config = dict(
    n_layer=22,
    n_kv_head=2,
    head_dim=64,
    rope_base=10000.0,
    qk_norm=False,
    tie_embeddings=False,
    parallel_block=False,
    init_std_o=0.0,
    lr=0.0055,
    grad_clip=0.5,
    warmup_steps=200,
    decay_fraction=0.882,
    batch_tokens=32768,
    train_tokens=301200000,
)
MLP neurons of a small language model. Each row is named by its layer, matrix (gate and up: input weights) and neuron, and shows model dimensions 64-127. Each number is 128 + 24 x the weight over its row's rms, rounded and kept within 0 to 255. A neuron's up and down rows have the sign that makes its largest values positive.
A block is one neuron, or neurons of one layer that tend to fire together. After each block is what it responds to, as a language model described it from the Wikipedia text at the highest values.

L15.gate665 [ 96 166 110 113 137  62 158 162 146 155  93 155 152 101 125 139 130 154 126 117 108  84 128 158 156 117 133 138 140 136 104 159 114 128 118 104  99 149  81 153 131  79  97 143 122 162 146 127 124  77 129 127 147 134 126 101 139 105  83 168 126 159 160 121]
L15.up665 [136 121  93 126 152  71 173 156 145 168 139 118 131 128 134  98 128 161 159  73  83  71 125 113 134 123 126 136 137 119 144 124 140 108 138 102 151 117 110 108 176 115 126  91 141 146 167 116  99 109  85 168 161  91 144 160 103  91 129 149 122 156 144  96]
Final piece of speech, belief or finding verbs that introduce a clause or quote, e.g. stating, believed, found, said, plus "that" and commas ending attribution phrases.

L16.gate154 [ 70 113 124 132 186 125 112 127 113 133 128 109 119 144 122 109 105 129 137 105  61 151 143 173 142 154  98 134 125 148 157 124 145 100 109  98 142 110  75 111 138 142 164 181 163 158 102 134 126 107 122  96 137 137 127  91 145 112 152 176 128 136 138 120]
L16.up154 [118 145 112 157 151  91 128 143 132 108 111 118 118 164 171  78 108 134 134 131 128 109 173 154 134 162 120 111 141  88 127 135 145 100 115 176 156 110 109  96  96 159 153  92 132 135 115 139 125 138 137 132 147 146 101 155 106 171 139  96 122 117 156 148]
L16.gate225 [101 135 136 130 148 150 122 144 151 106 148 129 105 119 134 125 111 174 115 144 119 132 134 137 146 109 109 123 139 152 122  88 113 142 101 139 157  94 107 120 152 128 142 146 143 130 124 125 129 130 139 108  84 144 139 102 106 138 158 141 104  99 174 113]
L16.up225 [ 85 163 102 139 114  85 159 121 136  99 112 109  89 115 204 147 144  86 123 148 128 125 151 158  96 136 106 107 133 149 167 107 122 108 128 167 143 135 122 117 130 108 179 111 130 119 112 136 103 147 143 133 143 103 129 139 135 128 147 146 146 121 143 118]
L16.gate244 [ 86 139 108 142 109 152 138 179 116 152 125 128 116 135 116 144  89  96 109 132 160 124  96 129 116 146 134  72 107 131 119 141 115 132 157 107 140  73 145 154 118 143 161 125 123 177 116 145 115  92 127 133 142 112 131 138 181 110 142 130 118 149 126 118]
L16.up244 [107 137 165 137 122 136 133 155 127 130 158 105 115 113 135 102 126 116 172 150 126 132 137 154 124 129 165 127 108 156 116 132 108 150  97 121 145 113 151 137 146 151 137 143  91 172 144  77 116 108 115 156 153  87  90 118 116  96  88  96 147 124 105 130]
L16.gate258 [104 182 163 114 139 103 169  89 125 161 143 124 105 161 101 128  91 130 159 110 116 125 101 149 140 148 151 138 159 147  96 124 150  95 127 119 135 110 163 163 114 130 153 144 141 151 117 157  93 125 124 123 119 161  99 116 125 109 147 133 117 127 130 131]
L16.up258 [131 105 112 134 155 105 126 108 151 111 108 149 103 112 118 112  98 115  93 143 148  91 127 163 137 107 195 130 106 128 140 139 143 132  68 124 126 129 127 144 142 172 165 121 108  98 137 135 146 142 142 108 114 137 132 150 139  86 144 179 127 127 117  88]
L16.gate279 [112 106 134 113 158 138 160 114 140 133 173 132 145  77 105 138 152 147  97 137 129 110 115 103 103 127 139 118  99 142 152 148 136 103  85 145  80  79 121 111 159  99 148 178 168 145 145 117 130 147 104 106  98 103 107 149 157 112 145 153 118 117  79 142]
L16.up279 [126 125 138 135 144 115 167 125 132 112  95 113 144  78 140 135 147 149 126 154 133 132 169 130 137 133 120  99  92 143 102 108 130 109 130 108  93 140 139 148 143 112 133 142 136 136 168 144 111 157 113 161 132 118 126 141 134 158 147  85 103 159  94 116]
L16.gate305 [134 120 164 115 136 133 154 125 120 116 142 137 127 144 111 110 163 138  69 135 115 155 120 132 120 140 130  94 150 161 141  79 159 131 151 124 105 135  91 107 124 123 132 140 189 130 104 149 117 131  99 158 119  86 112 145 162 130 120 143 149 136 143 153]
L16.up305 [105 119  95 108 107 145 139 159 143 103 133 117  99 131 162 122 181 146 121 111 186 108 111 107 130 100 123 130 162 118 130 139 124 114 156 130 125 138 131 129 101 122  47 126 109 153 111 153 135 127 122 150 121 161 131 126  70 146 134 119 112 135 110 128]
L16.gate342 [122 142 123 150  97 164 191 137 127 151 126 109 124 125 177 129 167 154 168 152 120 129 102 118 132 151 107 123 131  87 132 167 137 125 123 137 165 166 148 124 133 150 137 166 159 133 126 111 150 118 156 164 116  93 123 139 130 129 132 127 114 105 177 103]
L16.up342 [136 116 135 104 147 121 132 129 118 148 140 127 127 155 139 122 137  99 129 115  92 109 124 157 129 127 102 123 127 198 107 104 176 161 170  87 113 106 110 184 110 154  85 134 169 134 127 168 168 102 166 127 111  97 163  99 129 106 153 139 110 115 152 105]
L16.gate344 [ 88 155 151 105 157 156 118 177 127 122 141  95 101 109 128 146 154 145 171 171 161 106 167 131 131 147 137  94 144 157 109 132 116 119 106 114 151 125 133 127 151 159 124 136 120 179  92 135 124 126 128 134 117 111  98 142 166 134 107 138 117 132 126  91]
L16.up344 [134 127  95 152  95 103 130 137 105 120 144 168 127 148 111 123 114 101 148 148 128  98  62 112 151 133 114  93 103 132 129 126  90 157 156 149 175 119 114 149 132 145 107 138 133 145 147  73 115 137  85 110  93 121 144 170 105 135 103 155 111 141 117 146]
L16.gate348 [156 146 107 134 136 170 127 156 145 111 137 108 140 111  85 119 134 116 103 143 140 140 137 124 142 151 132  62 133 174 132 153 156 136 155 155 140 146 107 115  81  83  88 138 144 123 159 114 110 126 115 168 133 125 145 129 143 142 143 110  96  98 115 133]
L16.up348 [119 109 133 155 129 132 134 135 115 125 109 126  92 121 162 129 108 143 106 125 149 104 144 117 160  90  90 105 131 139 135 127 120 124 139 110 144 112 139 158 185 139 159 121 139 149  88 135 131  89 129 152 168 155 105 158 126  96 129 123 148 117 150 166]
L16.gate362 [ 85 135 133 133 155 119  77 137 120  97  99 105 119 143 156 130  99 102 100  92 142 122  85 113 121 116 130 104 134 118 130 120 132 141 154 164  97 122 126 117 134 103 133 141 147 114 137 103 127 160 118 143 130 100 156 152 160 115 119 163  71 150 144  96]
L16.up362 [139 103 120 114 148 116  95 121 162 138 138  96 162 128 153 100 100 108  75 130 134 142  85  99 111 105 126 114  72 134 103 145 113 160 120  86 138 134  88 169 122 114  98 138 117 149 150 102 129 138 121 160 132 108 113 126 146 127 121 150 127 135 123  95]
L16.gate397 [127 111 183  97 142 166 142 124 170 150 110 103 108 112 124  92 153 129 138 170 146 152 126 127 126 115 124 147 134 133 133 166 122 101 126 143 149 131 122  98 124 132 144 138 130 143 136 122  97 108  79 157 125 104 112  88  90 107 146 126 109 197 142 164]
L16.up397 [119 143 161 128 106 136 112 108 164 161 150 128 139 123 126 110 125 122 113 112 119 117 145  82 116 141 131 136 106 158 151 124 134  94  97 124 146 170 156  98 127  84 127 149 133  99 115 130 102 144 134 117 150 120 125 128 118 170 144 128 131 155 161 131]
L16.gate537 [141 143 130 137  86 136 147 118 129 119 108 121 156 148 161 128 133 146 156 118 122 131 111 139  86 159 122  88 110  93 142 109 110 135 159 110 131 109 139 105 119 163 128 139 138 139 124  97 140 141 132 163 119 149  85 137  82 126  88 164 118 105 142 130]
L16.up537 [130 157 136  71 127 134 126 158 135 104 123 140 126 118 150 155 139 155 112 119 147 119 128 172 109  90  93  94 131 137  99 159 101 145 128 153 108 126 158 151 132 151 118 142 111 157 146 126 169 144 104 140 129 102 135 142 139 137 183 138 146 110 140 132]
L16.gate545 [113 127 109  90  98  75 125 177 117 120 136  84 131 119  95 100 138 140 159 138 125 163 142 115 140 135 138 134 126 114 143 125 118 135 160 121 169 148 108 135 145 119  77 122 149 179 154 128 117 132 133 144 129  97 104 147  95 125 172 108 197 110 131 110]
L16.up545 [148  96  97 123 163 107 123 167 117  84 150 150 110 103 140 118 101 195 173 132 122 127 138 128 143 170 135 109 147 175 149 156 163 130 138 132 125 147 100 117 117 112 118 133 150 149 155 112 109 125 100 148 133 116 168 139 139 113 120 120 175 134 123 124]
L16.gate561 [112  96 162 154 154 139 112 133 123 153 101 124 146 131 131  89 111  61  70 116 142 138 165 163 145 109 106 118  64 184 149 161 163 113 129 103 106 136 127 113  92 128 125 101 146 134 123 101 158  60 111  96  90 123 144 135  89 109 119  81  78 151 152 121]
L16.up561 [133 128 119 107 156 156 122 141  97 150  86 166 152 107 139 123 109  67  80 159 110 101 166 139  95 127 108 102 140 139 118 140 107 106 137 108  82 137 106 108 110 102  98 120 125 156 168 154 143 105 137 147 132 133 131 131 139 158 130  81 128 105 100 120]
L16.gate669 [140 131  79  72 125 143 109  80 173 117 158 115 136 144 139 112 106 118 143 117 162 113 114 109 158 144 140  86 157 155 156 100 143 124 149 160 137 139 130  78 122 176 141 127 137 109 128 119 128 119 110 154  95 141 105 155 138 146 170  99 124 145  96 111]
L16.up669 [119 125 124  38 115 140 151 126 183  94 114 134  98 110 123 108 144 128 177 142 158 125 175 150 133 146 125 103 132 109 182 141 148 114 146 118 101  64 126 133 160 154  95 114 154 125 120 108 135 162  63 134 139 166 130 136 108 114 156 115 122 132 101  95]
L16.gate701 [123 167 137 184 118 118  96 133 100 155 126 123  84 113 116 118  95 145 131  95  95 111 183 137 123 122 110 131 151  94 171 125 151 112 115 120 151 128 143 147 132 148 149 123 128 112  98 151  86  98 146 151 154 112  97 114 100 133 114 132 141 151 144 141]
L16.up701 [126 104 158 181 136 109 151 152 112 143 137 130 120 119 112 114 112 146 106 135  77 161 168 119 123 118  93 137 148 116 100 151 130 142  50 147 120 141 105 179 106 130 165 102 102  91  87 112 143 112 114  78 193 111 107 129  75 114 120 134 126 121 133 142]
Fires on line breaks ending a sentence-final paragraph and on year or century prefixes after time words, such as in early 202(4), mid-19(th).

L15.gate161 [ 96 109 126 137 122 163 130 105 145 108 128  90  87 156 118  93  99 113 125 142 131 129 116 136 169 102 128 128  93 132 150 119  91 114 135 155 162 100 129  88  96 108 106 108 116 147 127 116 119  92  74 130  96 139 109 106 132 179 110 133  80  88 139 117]
L15.up161 [ 91 159 152 113 122 124 121 154 148 133 128 164  93 148 159 101 139 104 159 175 119  96 142 139 154 133 127 154  91  52 104 161 141 135 100 117 163 166 111 115 149  72 111 130 153  65 167 148 111 119 142 169 149 157 134 133 156 130 148 157 110 106 129 127]
Fires on the piece of a full date just before the year: the day and comma in "February 5, 2009", month names in "30 January 1925"; a few stray word pieces.

L16.gate37 [124  90 113 104 125 142 111 174 155 145 154  89 119 106 164 184 113 137 128 144 114 119 112 135 126 145 106 119 152 144 168 141 153 129  98 108 170 145 161 136 156  91  87 125 156 144 156  73 153 133 155  95 155 106  93 123 131 111 130 143 136 148 132 118]
L16.up37 [ 97 108 160 124 133 123 112 123 129 138 158  99 110 136 133 148 109 141 104 149 147 113 151 183 169 134 121 139 129 125 126 103 155 170 149 100 152 159 106 170 142 158 133 135 139 133 122 133 145 142 123 119 138 123 113 113 126 127 136 162 128 185 113 132]
L16.gate75 [105 110 100 171 143 107 106 113 170 109 120 127 106 124 132 100 109 138 122 151 128 130 122 141 101 120 155  88 112 151 159  85 119 100 112 106 147 147 170  98 142 134 116 129 108 147 152 122 149 139 135  81 125 116 144  94 146 153 110 121 110 115 149  87]
L16.up75 [147 130 141 131 107 163 123 174 126 103 149 142 150 113  96 108 148 151 116 180 165 125 152  90 117 153 109 141 137 116  87 167 137 107 127 143  86 126  66 122 149 132 138 137 119 156 120 121 130 141 146 143 139 104 135 141 120 119  89 161  68 172 159 120]
L16.gate126 [135  95  98 137 150 121 132  93 133 138 124 112 140 107 146 135 154 122 119 153 141 108  88 115 131 119 170 124 142 112  97 130 123 101 110 107 124 132 106 114 138  97 144 120 129 156 163 183  93 105 121 122 122  91 128 105 126 131 129 196 113 131 100 100]
L16.up126 [127 127 125 162 120 152 148 125 155 135 155 119 122 103 131 143 128 117 158 130 134 110 104 108 131 149 147  95 136 166 111 122 122  59 125 109 143 137 105 148 156 128 151 111  98  84 116 138 112  87 126 128 173 139 122 123 117  68 136 156 119 132 151 124]
L16.gate137 [112  85 127 102  97  95 165  87 119 132 153 146  93 119 130 109 152 162  90 136  78  88 122 135 133 114 137 153 172 193 186 144 102 115 148 107 101 110 153  93  81 135 128 128 159 161 135 107 130 129 152 143 111  86 144 153 133 102 110 122 152 166 126 113]
L16.up137 [109 106 126 148 104 106 160 118 104 144 130 151 113 125  92 123 121 103 117 159 146 140  88 145 145 132 139 120  99 156 145 121 129  94 164 128  94  91 112 145 113 135 144 113 113 118 144 109 135 138 133 171 125  85 121 170 135 137 141 146 127 119 139 118]
L16.gate143 [100 140 173 111 145 149 117 159  89 125 115 101 101 177 115 102  95 134 134 168 121 141 103 132 116 125 132 105 128 151 151  97  98 116 136 129 147 142 128 124  79 102  99 165 118 172 140 128 130  95 143 107 102 122 141 123 112 130 139 138  94  90 119 143]
L16.up143 [116 115 118 147 119 126 123 154 127 141 115 124 137 151 131 154 149 120 138 136 102 104 109 103 184 108  87 141 150 114 136 100  94 113 144 124 101 123  99 100 150 135 162 151 149 183 154 154 162  96 117 173  60 144 164  95  84 151 130 145 132 158 120 153]
L16.gate221 [130 102 121 111 176 127 123 120  66 114 122 129  96 115 132  80 150 167 120 109 134 126 110 105 149 139 150 102 187 126 105 117 120  80  96 165 139 146 152 118 136 152 153 111 166 146 167 117 143 145 135 110 118 140 104  89 128 129  99 115 163 164 111  97]
L16.up221 [127 128 133 123 130 156 149 160  97 132  54  95 124 118 121 169 167 158 137  62 141 121 134 131 126 124 172 163 143 129 133 141 142 102 102 141 143  98  93 122  95 128 154 158 125 127 159 167 137 125 132 112 136 135 103  90 144 107 150  86 112 115 143 106]
L16.gate245 [103 136 169 137 156 108 115 143 141 171 117 123 148 104 139  94 150 172 159 132 118 126 114 183 103 148 128 105 125 141 131 111 119 103 119 105 103 178 123 134  99  90 175  93 115 165 152 140 118 117 143 135 114 133 148 144 154 112 120 153 124 133 135 132]
L16.up245 [155 142 148 160 151 105 134 131 162  97 115 127 141 149 135 113 147  93 111 115 153  87 120 168 138 147  83 141 116 169 131 132 111  80 117 101 109 149  85 147 140  84 169  80 109 125 164  98 124 113 140 150 168 129  85 161 123  98 106 138  90 169 130 153]
L16.gate248 [143  82 147 121 141 103 133 158 169 104 129 144 137 149 141 130 158 107 143 200 150 144 116 129 141 166 122 112 115 122 144 104 169 143 108 105 118 144 113 110 131 135 137 127 147 145 107 102 142 135 115 172 138 144  88 121  74 125 135 151 159 141 158 139]
L16.up248 [109 175 153 136 117  93 166 147 127 137 150 139 177 105 154 138 184  95 177 135 166 146 128 176 100 145  96 149 124  95  93 146 137 115 150 165 117 143 133 168 129 124 108 155 127 160 158 152 113  92 133 143 142 116 109 125 148 110 116 114 143 134 115 102]
L16.gate266 [116 107 161 111 122 131 142 129 136 157 125  94 113 125 151 143 109 128 100 118 137  97 128 127 148 111  95 103 121 111 175 114 151 137  87 126 111 128 123 122 104  82 100 120 137 129 170 151 155 139 107 107 129 139 118 165  99 137  58 149 127 128 111 107]
L16.up266 [ 95 113 114 142 156 106  84 170  99 137 158 142 143  92 116 166 112 193 114 136 140 108 151 120 117 164 109 110 141 135 162 132 123 157 111 112 148  96  99  96  91 108 150 158 138 112 132 134 148 120  80 148 147 118 167 144 158 169 122 137  90 153 112  92]
L16.gate327 [101  91 119 143 171 116 161 146 123 176 101 152 202 138 179 124 144 112 139 117 164 131 151 133 103 133 131 148 142 126 113 118 135 160 121 123  87 112 155 119 125 103 115 153 111 151 120 180 162  73 165  93 108 153 110 152 112 114 110 145 117 118 138  93]
L16.up327 [ 49 146 108 149 102 138 120  81 127 163 144 106 105 132 137 125 127 122 137 129 130 134 157 133 146 116 124 116 134 118 115  98 137 157 117 110 140 145 158  73 105 130 122 129 126 137  90 125 127 113 131 143 146 145 102 169 108 143 126 117 126 152 129 126]
L16.gate394 [125 163 151 137 150 122  87 123 160  86 138 146 135 128 118 117 137 118 151 127 127 128 149 125 131 162 167 141 147 101 135 126 130 139 110 130 158 183  80 105 150  99 116 132 142 176 176 114 127  82 164 116 138 117 131 170 144 124 160 125 128 124 146 123]
L16.up394 [113 127 147 132 137  84 148 167 156 127  94 133 120 145 107 137  76 148 150 101 150 142  81 131 108 121 147 158 125 161 134 125 141 138 165 129 102 138 101 103 166 115 167 168 130 102 144 157 101 153 129 101 141 136 112 134 152  90 101 152 170  90 131 103]
L16.gate431 [106 102  70 144  86 126 122 159 112 138 100 150 181 150 100  83 134 168 120 135 141 103 162 181 158 116 124 135 129 153 123 160 131 142 113 145 142 124 138 152 128 109  94 154 113 163 142 118 158 152 134 153 147 157 122 127 125 123 135 117 200 123 110 122]
L16.up431 [123 120 138 170 141 172 138 114 141  70 131  64 182 104 109  84 127 117 104 115 160  91 129 158 102 142  83 121 134  91 139 136 165 108 105 135 134 134 105 124 129 157 179 109 106 114 126 118 138 156 123 122 107 148  69 151 107 125 135  64 161 122 117 120]
L16.gate442 [125 142 101 147 117 102 131 141 105 127 122  80 138 109 111 113 102  85 109 134 153 106 124  92 101 143 115 135  95 105 136 116 115 176 152 107 131 148 144 106 129 131  75 135  90 113 116 171 134 101 122 134  84 129 164 114 101 102 139 155 136 111 149 133]
L16.up442 [139 137 126 112 118 129  88 100 137  89 173 141 162 141 104 162 104 115 181 118 109 102 148 129 113 111 115 111 143 145 146 141  66 110 104 117 138 100 123 113 114 120 149 172 135 125 101 142 144 139 154 145 100 105  77 127 118 115 116 120  99 150 132  96]
L16.gate570 [ 77 118 153 125 159 125 108 115 126  78 137  98 173 130 156 156 117 128  88 142 112 115 163 135  84 134  98 148 130  88 116 112 151 145 129 140 173  85 123 162 139 110 130 148 149  95 109 127 144  85 124 131 153 168 143 144 115 166 126 104 177 128 108 104]
L16.up570 [129 153 116 147 114 128 152 146 121 133 123 137 137 118 137 118 104 165  86 102 128 124 149 131 106 145 131  74 100  92 146 120 126 139 145 171 168 143 145 114 156 113 157 108 165 109 134 143 110 130 115 135 100 112 134 124 109 135 130 144 144 164 132 121]
L16.gate636 [123 136 102 134 149 120 171 119 135 152 114 128 132 114 130 132  97 157 161 109 142  99 148 112 124 118 127 117 133 131 111 139 173 118 118 152 127  91 134  86 129 136 138 183 142 145 105 160 140 128 116 132 121 129 121 139 130 138 125 131 139 177  99 109]
L16.up636 [161 148 154 118 123 157 154 110 153 119 119 144 124 142 123 126 132 153 134 108 130 106 124 121 140 142 140 143  94 131 164 117 128 173 122 103 113 127 171  97 148 120 156 112 142 107 114 101 136 142 162 101 152 116  60 126  95  88 185 157  86 135 164 119]
L16.gate656 [115 117 114 156 140  75 168  81 152 136 108 141 147 105 136 106 163 104 124 117 138 163 160 117 173 108 145 109 127  91 107 161 103 118 116 121  95 149 149 161 163 144 115 119 146 138 128 142 163 148  90 111 112 116 146 101 161 118 125 150 114 161 138 122]
L16.up656 [100 143 141 170 112 139 122 120 128 156 102 112 144 153 143 135 143 108  76 126 121 148 133  76 146  89 137 137 132 118  90 152 100 108 132 155  87  96 118 110  92 115 125 107 128 130  95 119 154 122  91 146 145  87 110 146 122 130 153 133 168 127 104 142]
Last token of a connective, preposition or reporting verb that opens a following noun phrase or clause, e.g. "due to", "as a result of", "indicate" (before that), "(with" in credits.

L4.gate259 [104 128 156 132  87 165 134 129  64  69 126 112 112 131 158 151 121  70 148 103 101 135 122 124 142 117 124  97  92 161 148 107 150 110 116 119 135 124 169 140 138 129 103 115 119 140  98 131 133 131 167 170 113 111 110  73 127 157  94 170 117 121 142 118]
L4.up259 [117 106 130 128  91 129 144 143  46 105 114  76 113 145 168 140 177 112 158 139 125 151 146 137 123 132 124 124 115 125  90 138 121 107 163 150 160 106 117 111 145 106 137 140 148 138 109 148 126 118 136 141  93  94 153  79 151 135 131 141  92 112  88 106]
L4.gate419 [139 106  86  97 135 143 157 103 143 150 113 166 114 132 134 138 122 126  88 140 131 168 147 152 144 131 138 154 114  94 150  89 153 132 126 115  67 138 104 150 124  99 137 115 106 164 114 166 115 125 185  72 116 157 134 154 130 128 131 109 105 145 121  95]
L4.up419 [109 176 142 115 185  86 140 113 171 136 139  77 138 159 112 136 144  99 127 132 119 123 111 143 127 148 118 147 139 119 124 110 116 175 121 141 135 113 115 133 114 153  68 114 128 121 140 109 145 151  78 127 154 157 115 114 119 135 140 146 114 128 106 110]
L4.gate548 [122 135 132 155 107 109 134 137 126 100 139 125 107 104 140 158 116 109 124 135 143 137 101 122 133 163 147 125 145 161 152 132 159 126 164 163 166 123 138 119 157 130 113 116 155 138 104 132 156 127  87 172 118 121 122 125 113  95 148 150  91 115 130  86]
L4.up548 [109 140 130 178 109  98 130 125 121  94 140 109 105 105 136 166  96  88 141 138 130 115 105 113 142 168 154 111 126 157 152 153 158 118 161 158 173 148 154 124 164 122 133 114 159 119 144 119 145 143 104 152  92 168 118 158 109 121 159 180 114 147  99 108]
L4.gate665 [152 143 128 127 105 121 144  93 132 134 142 163 149  95 143 134 106  94 142 146  96 126 179 120 167  92 124 127 152 119 131 105 146  95 101 123 163  94 129 188 123 118 118 127 125 106 148  90 127  97 156 141  88 133 108 122 129 130 135 162 119  94  87 143]
L4.up665 [147 167 114 138 111  90 140  60  82 110 160 103 145 100 137 131 128  93 154 155  85 113 133 105 156 130 129 144 150 129 142  89 110 101 119 112 138 129 127 189 134  93 131 104 144 100 124 107 130  95 151 134  98 112 129 127 153 152 105 145 127  87  97 124]
Line breaks right after a sentence-final period that closes a Wikipedia prose paragraph, before a new paragraph or section heading; also mid-word endings such as "ology" (Climatology, chronology), "own" (Hoe-Down), and table separators.

L4.gate160 [148 157 141 131 179 113 124 116 112  95  85 160 174 138  91 122 125 174 144 108  94 134 105 108 141 139 138 139 122 159 138  80 119 110 155 151 113 143 155 160 167 131 148 128 164  85  64 106 129 162 192 103 163 130 135 114 145 110 117 159 104 118 130 137]
L4.up160 [139 143 116 142 126 100 112 134 138 158 131 137 172 134 101 136 137 131 171 106 146 118  61  77 112 101 137 127 119 127 136  96  98 115 148 137 112 112 149  86 175 152 130 149 111 140 132 140 123 135 164 133 145 143 110 136 129 107  95 167 144  88 120 119]
L4.gate256 [132 122  92 138 140 142 121 110 165 144 148 137 141 123 149 125 107  87 114 136  94 136  85 137 133  90 116 161 121  86 116 109 134 107 140  88 112 112 158 151 154 150 125 146  84 118  90 115 113  92 159 128 151 123 138 102 131  96 108 120 116 139 126 144]
L4.up256 [159 158 143 105 154 116 129 125 185 116 130 115 106 115 148  74 169 121 116 118 103 165 113  90 119  83  95 126  66 148 107 126 170  97 144 108 138 115 141 172 199 167 112 188 126 102 127 106 166 125 173 139  46 127 120 137 132  93 149 146 112 159 159 108]
L4.gate296 [102 108 144 124 163 128  96 119  96 130 149 155 160 123 134 121  92 102 175  98 142  99 131  89 157 128 172 105 128 116 134 133 165  99 161 101  98 122  93 131 140 111 145 138 143 116 100 119 137 146 149 114 188 200  74 112 147 137 109 160 159 168 143 146]
L4.up296 [137 124 110 128 151 135 123 155 146 121 129 156 134 131 121 152 152 102 149 148 141 131 135 124 133 107 131 109 147 131 111  98 130 114 131  78  41 140 111 136 129 119 121 128 135 104 104 128 122 128 166 123 158 187  75 117 109  92 157 132 137 156 177 101]
L4.gate575 [142 162  94 118 181 162 147 114 161  74 141 144 172 123 169 113 166 107  99 155 114 132 137 124  86  86 154 125 143 122 195 200 133 111 122 100 173 149 125 189 158 103  85 149 141  80 114 157 143 133 123 112 123 141 143 104 153 101  93 165 124 108 127 123]
L4.up575 [125 151 136 124 102 119 131  88 158 119 120 161 115 142 135 104  96 122 148 135 100 108 135 137 116 154 116 131 105 116 185 134 130 112 144 126 172 114 121 155 136 109 132 114 133 129  98 135 145 114 109 119  95 192 112 121 139  73 104 167 168 125 104 102]
Mostly reporting and writing verbs after a subject, such as reported, wrote, claim; also mid-word fragments like ated, cept, rit, qu.